MLP neurons of a small language model. Each row is named by its layer, matrix (gate and up: input weights) and neuron, and shows model dimensions 0-159. Each number is 128 + 32 x the weight over its row's rms, rounded and kept within 0 to 255. Numbers have three digits each. A neuron's up and down rows have the sign that makes its largest values positive.
A block is one neuron, or neurons of one layer that tend to fire together. After each block is what it responds to, as a language model described it from the Wikipedia text at the highest values.

L9.gate32:168087144133168155150149150183092106149157082148112162093152073134103071060120160111185165052135156164101133090160119095127094139098125106118149149077108207167152124121133123155152154129096113118121141159125163134117135124121190112132125119135100083110149140091119113158105086105144108046089146098108152142143092110159132179097088148067146099145073120117147129098077139076117160117167082152062081124117148094100212156094093122113081129128134160154085125151137120190078158145187072
L9.up32:150118125114141048112140143153111150074144083145192057123187110119131152094116138078120153177106158089106170092098123077078109108083189180123098104127144080095116110104143124129132116151123121121108116114110167135139128147086105194149047092162181139023154135147083096151169140147160145146105134074150143145119138159103094140113119124082140107079130162107163094167105082114078153101159194129147142143157161134186172101111115102120103150119095115140067132160085065148093145145163157
L9.gate75:191177139119124075174152093169134143124135164109122168098161075138079121113120124131178146085075146125142088098148156100109176143093122127145055069125138152083120132156164138115141115102070101067125136093161133181078114137130159113110143090079141096124163136109140099070139122060105158094199102179109122124088139071092195108130095145113124139155119109111137132139138108103099068080152154118147200174074150121150193124124127162096138154088166115139109134121030151143144166086108120
L9.up75:123126123134137136134098119094122110083151149096046125083129116166111105083227115115159140141157110159132137159188139097139119115145141179098131149105160118143140144165176091134124156111116118144153069215152087117115065087074095131108067147156100110148124139135150154206131140096068121126133046125100124116197178086133114151061129150143150132152118135213146070129145115105087096130122180159140135132093173108157099116097142110140123146099181144132111106126111183144052191118128139
L9.gate76:153121177128154087137184133195162113127130117097178160090132128130097124134163097068110127141078179162107123162145154172152123172154166130114217082182098145118112209127068119137121152132142092182093152082171135110151133141128127079182129109125138162089129155158126126163021114085095135102125080124112113129142070160109128136123080132153140064102109088138124109107101109111098127056126092128138126113116090132140126176152165157164065100143188170138162196125140101171119104135101156
L9.up76:112138071142110123146080172122138126109117116107137127127042089142140208119124121066174143164177091116195140140076145094113054142165113062170158114138107079131137113142064140097140199088156111132128101126122137207078134170136086113109168157075124155145118146121112146122132105188155121112136083123152123096152075106209141132185141143132137099142082100180131111153115159095063160075124157129082109125106106063089163126100166099161144100125112099186134104119102098117143120132135112
L9.gate134:155098104169118102093143155160128091113130109104118185110182106109038125155120081077130117116133171143121082162122164123151126129134142074161094089098131081136092092177213108179153132122132081103121159135112054097147115141128069118156141115115091117070092150118122126150087126095141148148127084156166220133152167144139100120046125102092102154134118103111169134165128133108051181122093114110103164183089103110113188115165149146143132143111177102124121176162118091134090174183164130
L9.up134:155125182113095176130142140167132167129098198147079127153147125104082098093139095124106153168111136110132114140162185144114150121064085094159113193105124154174145101162149168086124075142125092123155100158151168139077103081120115138134130106060134126128104212126095143161142134121087134189130135137091095151182167084085087147121152134156105115136115064132156073080124145075057136105088167140096179087128151116066145116163155158084181135107166102149081162091100138193102139135160147
L9.gate165:163152147132145192132109142108121103159109130128081117135168056147087090085130121070091140119128164131136138142139148115130123137130205153155116164110149090106120095132155117147160083103040079098118145146051153147156110128083108074124119118150130145140085198139121099125141118111054111149136094151076169154173160153177129109065175148126146097113130136136164111072144131093149174072108101077145166084073141103123160145161125140125137131132193087148104159170109117181119194215144087
L9.up165:128145055128129099122122146185136149067108097111098179127142060084148136138122166116166132128069147130099145144127166119087099086110112153129126123131108075155059139132197103124135145116113104135124104150188155132111097105111050081161107131113126133094145156150108113153108192162132130106164102170099169134150127108192088173076124110150095112099138107179118108123126074049167185118155133123096160095096074107116215109123168130169077171102117085121104094125079069173117121171160105
L9.gate190:093130112164115079149187148117180128067134070085062111116142100131057163109163138151162109128131178155106115104144154086148128138162067131110182056138142101154108145113153106138114126163081060133156192166157156121104155122104111142138160178109079119090098129081117092135099131094130034118121142111105130100105158148220164095125119049134097083106106151065127082115113138099093109101167163142121136142092100143111140062136133119093171074118111161140109079164153140101119149143122120
L9.up190:063118127123170143160082096149165146144103156116132134144115138096096139097158100143087138106109170148064124143186202114150110096128157059120134149067121106100135121162163102125131114109167189087118131170140143153066120158084072089113111078069134190174127096102109090158133138126089150154142128089126135134125093176157222183143142141143160147115083117179102168143126155154112099167113067098155188147101169183138135152076162118127194114086160157134113099129120110141086188160133129
L9.gate269:180121122198145117119071091178128077088142115151137131072179089075131184107055151152128171120137130128137116193129171146152122154112127076080132145079140087152108142142191099141155100111121072105199116150158123110093180097066086159093145113144113100102149143080121063111130122074156121090167111145145107129122110117149105118105114124133087180141112096150163120127152096084164198118170145130095114139125089201118181124132129126195104151102154175124155126137136157167128145137046085
L9.up269:133151082102168114142076114120092095111094094154183146081135161107104121079068158161125118107165138059140134097140158129104062126172149053092037161155159125170134090146148092160131047131102106110164127105138138083119184157102150150108164143107094109105136165102114125096066124095175131167122141131166170151089136115121136071111118106119169128147122150107074100108091115105139165163171135179108179127067154124147196158144119160127136145118107170124213147150116069156109140089128103
L9.gate281:093105182115173158141144153172132110047107123173110111141137129131107073119142170121187149183097156116137042101130108145111155149116117115117116146105033168135125149129153133133096198137115155138072115102180146049093153066079161124169161191122172102070138108138122130159113134136110156156110150172108138123140131156068096100100172184085106126118120071129168147184163134094077140111156098163129133119136096169100156100165143187109126107058121120111129126157160094157092114164119096
L9.up281:128141108088104099137126134122091111114136151080129160143106121101149137120156155130041155145150129093211170133126122160096086088092128145100098112089123113105098107136117128089123103070161093196057156139107061135109142141110132089120216062115104192124128132126103123042155122080136102125131132145118182115148157149150031161042067120131115124130063160083163128135142109064136143145068100109169075135141128100062095128120149140146120110149150130165150133120151134153120121145091120
Description: Pre-number or pre-structure break

L3.gate15:131104127150153076163132085157110147077106121063130127099120092106133123154098114167124141099104063110162110126110059154120151140173060096098065138088151126153151155177129109162090189138111073091110137107140107094152073158082085119175158169130052119111161146099122098117079096173102149131132117150130151083140068195172173148086132137201112161080072143161122128148118144145100139117099100132123137189144095147109109101152194143134136125164151205102127080164158157094138176129136141
L3.up15:128123133131155083145131086163122140067116108047125124129126094062127146178121109150126123104105071173130141108077084162080173157174109101078088169106155138153157115153125118110108188131116100088109154164137122070116082162102070142163110184132074125158174117080125145113087105148101133155155128192122140074136102138121145161118120139189118136090061116181110148175134144189129138101119114117093130157127126135127101087162175145145136076184147211093097077209141161125131186114128138
L3.gate18:083127153144097074092135167100114144161126113130134123116090156135110171115148140144104153073137170084151140158094191096171110129114136124119119161132128093151120093164077165132099156046143154169132168112173159100158164103138089202126177128159130166116107129167144074147093170149131082078128150170078119143149158099093132142163153121159165155114157129091143120126141106066119116138161097187109148145105084160138053118208108089105147158056107147169153162168101134094093150235132119
L3.up18:133173100097166148104137192097110113149086111111144151130161126114094123068103167072103101033194123159141112109103131124123092095087130111116164111134115184185145054124158086103105154114136138159112155148151101148102157121082137096091113131134129147104135130060127073095174090118109115108142164122142112162124169100121159083169159058217148147139166168112199071138143140107125120106156105133086134059124135123085141177100101083076150044115109141155123154157109141085114104163128141
L3.gate49:213163091184094118171126128110148119033122124111144122116047069138099136184100130154182143092097097150049100079101130116112134175137178136119116130071115107122132138164138134188159110146159139179207119145107157148091127144084108102096097150087176121121145108126121119169174129135124123141170049171128096121126105146151094115131145126176123145106168138150141103106062171148107166137129091170144147192110076072142099152114118095136109128119094181123132130173098189127157096152126155
L3.up49:099188159182162132145186093075134138111109143110205079170140098128109141128104144155179148139183148171118130075096167177147168125097118146100112089128102125163112113160128110105141120139156171100127143134169138108107062101118187115140075219122131142094105157164176103125154130164092089158153073136126114099162173137123116071141125125152132204165083069145147082117129172133117121078095134073146105116109118092166174124114126124107126154118116094201093118151131114163165047134182160
L3.gate150:160085136167128123141120112107118165089164126129150170126144137082144126087108175212167125185088129151107164134110141195068124148137114101089119135168167106120132099151128096097149162100119132098107148105155133127139112096134069134099133183162078054171144140109125087114133145107069113123112149102111111014120118110090122162116204143080069150097155152137099119085069111128163113086094066173164114135096103129126197157115110134089142153091084177107110086126111106112177152165126069
L3.up150:156101165130091107122114139101143141120120126108155096129086173159152114112092171181142116148125164131129153121138149159148140168121114106117109153152134174144164148151092193089140163116103142128191054123129083179125114080118143113145081147154101105136161117137156144105190110128089155168106128124086165108108117082120140101113140090112108186088117149149140088081160165171103097203070115115052128189179106126149112102247079138076125176130141164082138055155098158092125117113081087
Description: Month names in dates

L9.gate45:138121107145121091129157156161164088087059060162079114107062095109056099109098159086180114139142131122085144121178134143126115123129130136112149160140137074102170143124163146133150120120076134139118134147141112125108157100102103094161158136104111170135159101146100108165125101108126132132147155169102085156108119120198079151112181130090093103061050172143099153125121143161110189180171133151100098141120164125165132102167081144138142057135162145041182121051153076109177124110173163
L9.up45:085120119110144144158129148146091148093162115100141124111068080095122153169116151142047128137137083092064134110171152169156103078177137165144157144086131141120166152114122123163186124154121188089133135119157151178066162110125141122138174048098116145156084107082095149091130164097092150125154111087141087085109121116145162153152129097142147151132164144124150109144105117072174099133153134114114177134069139099191098154102111041067171113207118114136166075131092199097087135141134106
L9.gate52:136091119095147092158155053132145161111149177139092112134070134154149135206120133068164174179098115150091159156126119058144124183121143142174101120163082093099133107132135152112106168117195147109085148067144102116145091059053129089120070140145158123140137126207142116139163106158121085093090183191130111109133091136099113141120101137099149131131100126163167173160096095113135168126142089102080176076138134105139146160115073088111108079169199134136084131162149105124113129165133146
L9.up52:052112140154156183127123157115162118174164152144113080133169132112105070104135122080133128105129131150128147172148147149133076133149138110177193143203110143197119120148102094217125113062152123148132107139152130157113094073120096172144195159140086071132087150162182134074133119186069101134129119103125117074141098123144165124085182155149117171109123105111147132122136110144103147112108113111109119069189101088056069064129132156080125077142166174122083124149129131105143142167142118
L9.gate69:118091202157166152147138146080091119145100122090098167112153020146096054117095111088139130092128102161128135092158117138144143102161118101141125098065060065079147134097125122134156090175084113085107123079118111139147149096145107055150172130144130205122144094095123107123090148131114095039130106113101098113147103119130106179133157117049178154151104085112127153100134154056106143090151131119146142117082124090139100166090094088167170136148170146094084142128137159157128124142147153
L9.up69:195128113144165090087124175137073096136129173121109184143150050173131080138174134107140170113165119107111133148111136187161083159152129084131127183087123163119129130117082138119143164154142174107137076187152110150057147167156142076179151116151105123187119156152109136150138073112136109105152131079151186167125081104164103151092214162131103139142059119113151137119124127131133141166104142118099146104130135071115111140133093126169102140145191151122112149140149206143130138191219117
L9.gate111:107144129112111106104216178153126111127178109213104117135090129178132109145164146144140117092100143072096123223135141082111084136121243119152132156107140116172137143102149116165080156130056158143105068158124149124101172135149072131149059138106110097104140143163145168126139114106082114140164141113135143079119103138167145159098137116106119127117124114062111079108131120064128184129156161130092150089144151087129183122197070114106113082106151112143125172136155144121109185130087135
L9.up111:191118145168210147111128169149139183132095141125113133142142121150135026101136066164118146163126126127156156117100152116128164120165136154073130182115123116117124122097119181147151107133132065175152127124150070110152188152110083092249105096161108176123146109198182160156135138121151141115085182139108116161115143132133148152084164156137101126126176112156163121133169095140096137146130079221143175115123121144118148158165084114185079101138128098167175147151126114157147140139162137
L9.gate194:154159145162174156077127134156099116114168145137080154127133082157128125095116160065091209089171124085095085127091142113147123136145111109183208133109116086138154151066198144110130081136109180187119111094151190128132145119109124098156102114141149096145125144147124099116091099111133154078078153133162123032113089115166156116054128110116159077116103108136063091120093158118142148112141207164137126101136142158155185136153132056147117085085161144112142180125128115162120145121089088
L9.up194:174128150133163112193097101100123109140162176135088133143141043097122104136143163159106119135159125160148155171139121125143126124109114103135103125086084140084125152164124110130128124181182101111128135134131151138111131199122109169192216130166093165136066097153097168159140138139140117126096120180172173113156144131168168151183178080106127162187146050053083172137090138104124141195126160118197129144130107129152087157139124153107138087096163141113114132073134165124156094220134129
L9.gate214:117159140145140153081180171113141106103124159169085136077104126086104141176132108089128133080078123090092120166172127066132202180138130099070173095117107159162082128136160107129097112143185143108176063051132154027144130110137145097137166168141146095132101156155097127131149095130094152120105107142137138070155064148179139087131156162107148085129098099092090075208177118145157123124107127151082103127099142118133124127163188142113126115073086101086086122122147104156119081131118115
L9.up214:129185061089159194057147181105152104147080179118154155123160142155139092087137111117071097134121067061144064131150099167162169084109137135135134133101094113049137094107072139097093153178166143123132114121149152114146197079142125120100141111132096131132102159163134129167155186137125165117111125123133158131121119136035120130107147096108188145166128153111138176089153125147147081131118113071159115077137175079082124113145185160157121169122118119144099116120125181135086097075084147
L9.gate221:098115116067102101103117170136090107084075168156089077122132085107142070086155129124110095034149136089164054151125131076168125131158187084132103127110099117128130166144135098120131129083139119128090154073101073125124159138154101061181116068184114136132139114075142144148120135086107166129146130089109184123105109137136065126098145094063123103162108134085102157124148122118109168172167113141191136125112090074158127073193173117151156139147143118104185164110152154084098147151103170
L9.up221:131127117109074155108166103102142107169099172133156139152138134132114120089158165164129142132107120110129129157094118103170088111104104174131097139113125126132167142117081096094065153131140156096114092188068164126143113035118128171140138076113099153145185184127097191136086100123167168152087166153095143086128189109137092140132196124146089134203102115128185152116098143151157132118171118165139163126114167166140101150125086106184114177151114105132125107122210071150146069089047185
L9.gate277:189136154118154120060093145152125080131145167140080127136103111163139156118061128074104129136082062189177106129103143102162159167155128100147180133150117095166166183148078123108145105146144124139141103126153122153138175148123101073217119095080150154160113212117086128135126075172104178116119150144156117156137116101137187113134181213104169129152102126157077133124134142180090105139146177138109091091148157117145140161119156097081090148105115136123168126185146128139169098099104200
L9.up277:116146147133183222136129090121075099123042153104080122153118082069148112154101088157163140099153094127093126127069150148131172107129075161140141099137095086120134109110143095163149136213148188129138116173184153125122107092144124121171125154233139140097103170138106103170091128144125119121095171127103129118126146111116130105153019146131110162116140086143146134084127114145174126073133149068110178079125120137149164156094162117118115107092136096106160146170137143086148148106201128
Description: Year final digits

L3.gate9:102155193119151140145088133092124097155119149112167106126116110131108115192116159084168157123143165112175084128140113152142153092141119102162097170065108147175125167117136075163116160093164099127133117138094148106166152115081149129106119095128125103104084085148167107149136105097131179116148116124125147091156089193156090108135100195154147075147128142096136161172127160074050111103138102155210124104128208092178084076188139107123030160134138120147153104115118100093079111112059127
L3.up9:126110124162082161129144128137144136056127119127035121144083139190157120138134103111082170191090150120153099172122158132124174159079114128087140166154166154143147103148139144119116195128097098144088133143100183103086054167172156124106160185130045122143136143148078131110099093125107101135140130090107064105118115057128127164124164115148163143077107092120168158102159116106154130139133164074146113163188106144116124130172164052174082136145135104139137140075164159107110174142202129
L3.gate175:094167124173115089129112124098142058171141158093194158109130063127102156154128143124124075081128174179216083138185173074136161126132155097104129134071078118133062114154086099154117093108145129125123121083136190158108122118088190148117123096092173096112071139128145085224090155094090158129133071142123119112154125144147106127118142166117187084136101141102112096163125142090164123063161125156142133121116135094106116077177148169103064139115118125147141090152159111125119078118152126
L3.up175:115108105156086099127110098166166103123136156135145131124144137111114158152111142173118134074094123121157129095149154164061120244107123180085119141099124150107146176137133107185157098126158152180116099108120116070151104090144197078120064064137141119109133165106115114146077199101154115134049099122099109145140161081147113137144161153143107144097102172122105128155095141146130178053106147164159184123127122101133093091167117110098088167143149138072094083151081137195186123169126168
L3.gate250:147106160135115076110103143116144122159116117166127169085104102128080159137187147067125139027107183122103080132173135173152156137177129117167152135103132135171115118163160125167128080116099090134141082113131152151106099186094136105125125098114120101095059141128137120133086141069073094093129093155114147135128090130142076121122132123124118156111119039094157153156116210083171160025164148118150126139122155184153144102143127097128046168098145139152132191065117151125104121131122163
L3.up250:104063135098142087122120144175098149136096124199104115131089190121134136137191130106127129134147185091152174139125142070154166156130104193144120170086107096154134113142081094101117176180126146148148084082122105085132085125141126064131168105127147123032119154116073168140124144088122127142112148110130139151105059159112029075169142111115148175188132084096158118116103095116146119123123083111174120152093089132222130118145156123090114174122152096084170106094144110140110135113104159
L3.gate251:116062148109118105055160064119112067131139136104095111076093124210121110110160131093110204126137158079146100169137163139146138150139187109102122158124118100156142151083057177091130143110157166174120076091095161134092151144133126136124107120158115160124143150152094126166111077111086127096143144120161136118124103153135095148095192150144153048097124081118098132128114137044144149091139053093167095135131082119156130127201140094106113143133105118135094136158182092073086124152085076
L3.up251:099061078136128096105164072118145131164094093164128117125134137129125130099134098103159120111187157125105132094167143130165172192100124168177067182136084097149142153142153087137181174163079164177147108126168130078197119091163131110209110121102098099146141092188122161118084113118121123167146067139137091132117116133107139099148186162084129163110109095137203062081112127110175105142086087112120107150162113118120129113119114112133152177107053132106133137159130193075104097131077104
Description: Linking words before noun phrases

L2.gate181:105146207093156124110136156047128134146121156163193172111086090127121131104129139109079120116097118128078128113141154174137047132142123088155153108090091163118132161167140161194106085132118140132051107176163108185146129193095142102152146092143129123071086136080128139183088122117178179139069094124174119150159081088174147090084154149136113134095120114094134135091117127123146088145073146124157082130138169124140143150122097139177069120080124158119103106108150119157111038164116088
L2.up181:134169121135154133109135176185109159144130137125111085120142108133189029206138184150114121123156111162115153173097128190134105143113123149136111145143118165191173111121101126119127169094168110095112176145134127085083202071089152152114165076112184164101105117136180210133177137125180127118084105140151120108162112142117106125090152164104125144151096146133130089165112137143090119155137124168097082139169072170093127099165179130117157101185135172096123119213149158103139111194138129
L2.gate210:146101160147161179142115110157062134138107133150150101203101104160124137152127137100172089138080164154124067118142116170055156119137145149188174118160124089137100149167186088124105156099112111171107056127158151104150111127118120138151120124074101142093119091126150107122171129072051147066163150150161103147192106125135101142121085126117159134104153154118162185094071159090163070153087089108179132106150094132090128139164108130201107123130103174125094164190090124125125170108116056
L2.up210:133101162175152119161112142147147138135107143140088096194102104080080145081149092100164138187073116126120104135176098078146165105120148087154200148120130137107147131099090116138133130133097116146123083149123082100144134195138036115127115151120171106068182115234186149096094213104120138155092151141169099088124078144059130109156134115065104175113151145113126153204118103134124118098119120090095147144147095130091100133153081167146157105127140156140124146170118118178129178129135156
Description: Title line breaks, mixed

L2.gate8:101084193136169110106094200052072125145124142094130160083190132067128193058128100128098136087148128182138171158152110135048180085179141086093145156141171161111079132194129109131136072108121153139159144118166112106148157132126096134132095134070120110156115106183092130158108139102114178114109157151125110155101177140188153103111123155117125086165123120133119155138110110091162100140139131102089149185154172135040128098161138162115131111123065130134101128173133132165188105118141132
L2.up8:093115185177090111062141128111093065122136113103108098108161140124126105067146147160077130133097098143155124095133151097165139135187162094145115163108152178179105085130104141073173154101143170129145140148083098130113085152220122072114084103124093105169095127183159099125069155128137139152124127098068128137086166098122091145181114108159089075089098103120105092123192160142155131090212115126091116142174155162117170119145167105126166173179107147137154120134145172144094072131086136
L2.gate132:059122075167093080168127127116132110148171145112177119161205106156130096109117134137089130142155141116139173075114156143109198135142142147117080138140105136137082140148073118163126167069161088119171058116145135152176148164083125130188151053112160095126092114179114154125157114141089113089139065118127163096162134187095150175153124174139137084160139124151178164161116143150119087104096091151139113092133117056155059147099116141146064161126082096168133100109102069120127109119103082
L2.up132:069119149047089123121096143119171140184112151103109163095086160134180191151157124050082126140165125129123062162141114173119186095159115085141141136167149204160098114156072070148162151116134104062104093124155106112114158175130165136173158130108168118116130115164125180141119115079110129130118115095101197153140146145153166127184120154123141099040100102189147153124098146147149102133184102125101126145128158093201117140131120151166119113182139161150094128141109141102126140071112080
Description: Templated data connectors

L9.gate48:168158099084098053085112135139134110118137102116174130077104049088065122083036119109162202144129121151115153152161130110121106144111165066126151156091065122105076176104152099157106102119133160184104142109118123128137153175140116142127118147094103119123154064179133090107127164101135117125129108131084142083139152119175102157109081096046095091137111125134120065136039105092167128113123118118170108076140139092081144128111091134176106119145095169159089184139140125152121185131148111
L9.up48:135119108137100102125163124118113142116147102140144128079116170135156190166076184110157087175131126105153127114164135158113128119080076094101122141103138127137119102073113187159170175140147200171147098135174170154080173191145084161092149131107141136102151096142086085108135107118182148126138135100076048122134089134152078150147128138165139077037094140106102084198170114109139142100100171090124119132146075117126108138136126164205129157095147151203100124118164123079137073099129173
L9.gate60:098162086106110176148089182124167111093142079148123091113152135149139091131141137146093151159126172176119112118130161146126092118205086119128166169094096106112143140166083158132157138110142169164171131104144175139110183180073119128156147184156151121147119149185124079104184107113112135115146117148079149161127093130121150151130138090139157054125104126073164115066158162077059143135124170112114089082096063169112196115155146155121132159095100221180084124162099092094105085123110136
L9.up60:118136144147121122076157145151149161113152109113107127149150155166103138188092169161156140184065133170118111058109143169097183136121123171068130126105132117133129089067107129055105184163109114178082103106132124154187162157127106143119093137130154122094155089038099173141095132150104176173127087216119091072143112148129079080165140077174164137123107147143161075118133105134117088123129123187125110064110144150107129151119122111168092078161136181127080143114132108099176095092107099
L9.gate210:166107117111171129091168147084128125123191111126175126080142124120103092109119108179103145126120108175120164142113103194170136119139108149115066167093132088098100144120142136203093131114156118111100135137193115124127149074120142207173183133130153088140091094122136057082063170061172122145164114140103116143076053096116175130074172113163126097131129088097127108107126130107121148115159105154171105126121096149150137054090136119143139099136127174152115220145159124092101199108092149
L9.up210:165161110101077161159119138125167106120167121041195087193108128157110103109115120147097141149128132162106138186090143055121148156144172119102098100104120159131170132129103105146123110146089118178099140078148146175144170136111164187080078121130081213137106075122106132118128172111149108126092111166064060062106107103154079136099177129104110149137089129081142148069083132122153076133162191142189113107178142107085143153128165107133058124114106134144163150152127120141106120153139160
L9.gate258:153103127126139118106188096145086146114090149169106168139117160146126062080166199158156176098113125078135067082114123100152123171141075087160149151156069055064073171130080153090123119081104160134090089113086128105065149185121146081089156114058131143165126140138109116136129124155069116083125080097121106080114173149194118130123154121111094074126141102105142110126161127094127112181094090138150136116118163124070106131113123112122103121150147136097138102042124145150144174076127145
L9.up258:117172158108153122066116122120162096126154140178144151117153138164181109107099147113124148203152181118118141132108146150114110134139154168118143170109133180081117150136185196089140149130129104145097123047108113143107112165113134152120091108109099126073094183070083166133116138129182114133118091149120041183170128148114102196135137049107127204103133080114127167092134200103096140160130095119130091130111109168052195158173126160156124137127165132093096153093083112129120147073130133
L9.gate282:050120170162116097133175110113166130166156090130125182080116102189096151171160122150127129122102135093086146109136139148126152189154067083120179136168091071159133146129127119160145132083124085147106107138134079071094147157073152120185098164127143134099123122090167092109079109109125160130130098140111123120110081069198151135151107113104103125098071073127105083125143168113126135105131127086114152198149080175127173135176150108140110114165117202105206194157170122088149165140106101
L9.up282:131127140127109141159144131133148164131125098137119150120114116125109201119080151068211139173145140147145025067118160127210164116182129152106180106164172141100155140124100140137124134225130117088066115133146172139127125119085156054119108153099109131064073100136093112050079134119118149140100142108125146168137122059121069130170173110127174099109174193147127153118119116116118126141150128123110114121153172139158188173105117113170080099136142122146183110100159144152102110143091129
L9.gate284:082095122104147125128134084166179191133119070168135118142080126176144080118109145111167159153057119172129116101149110098147144160121130194184112081114087097167107132160150108142109117139074106138074057124149151071126115113098050068110133121081161151115116121140161102108146140104126120078170070140065131113104118098074170119142180106150151090094147130185153133133169155041112145113113118126185118132141145137125172123187127159092084159073147141120074157109097113111118185129155094
L9.up284:067119157082104087114132133125124102124111071123130108102146121135104137099163113139146192123123101226115122091122094174130144121147155118179110152122104111089152136144089111184160134098145086132174111102137141116169139151167092167094090106165121057170092145110165097140088110182159066130083136141151166101113121099060109117123132096095161176071071084132178081081139175136134122134168180162093068147153155163114155137066127143144129080161090158149132161093097113098164183083186144
L9.gate315:100140153113128112133156107134130075125157103147107141089092164196078125157136125134127181134142142153174089141097121124186136159170109087146145114138074111100147146195182136151127104146130170107098108166122164164134176130112114164086162176079117125103069166128190141152121165167045114141130128165088091135158118108091172120105163074119160167147145033140146083087079177114116119122147127145090083058098116067137135132148127110158064123159196153097080144099143141183085105137137107
L9.up315:096149171072135113061164169114072204069108102097121141111094140154153098154067152166127117173116199128141100099115105106173086131057135110076093153108100105126087173110114106104145100140143150126138123130147134113118130122147080173106172132139145195119133146112091121133176143100188091127130053121075123177116118118101139187132109132127134134078137146138108141110150155134158140130154082138156139203164109152060099113085112101166138163177097173171165195109130090192167123125130179
L9.gate319:117114129154153172101123125190181104075169047099101112152100120184107079168106163193163154103125216147076201088138170135104131139115089107109125151098139115087121153101089079123193162180084092089136151155153130149088170147146113164120147121163136162111157099105128148068211152110090129080168133149120133104132105129118115129103124080138150110078145138180121101170137119119114129070127104131146130121132142171124194136149163092086140164161090188139147109189142154149151152082122134
L9.up319:150137087145123180116165129156127121133117172125052149090107175124158107119119098132050142085096112117162128140152113081167121151059125137144144151134120084130108139096138140092118121112159105087127112158152114093134160078148136196088087205153200100095139131167137101106092134165144113129113158186180145140161158122078135138118068143140140105118196161178160116136144129132159133154166088167140165127134074178094129117127149105100085177136027157158142087137111101187148108046161089
Description: Abbreviation-internal periods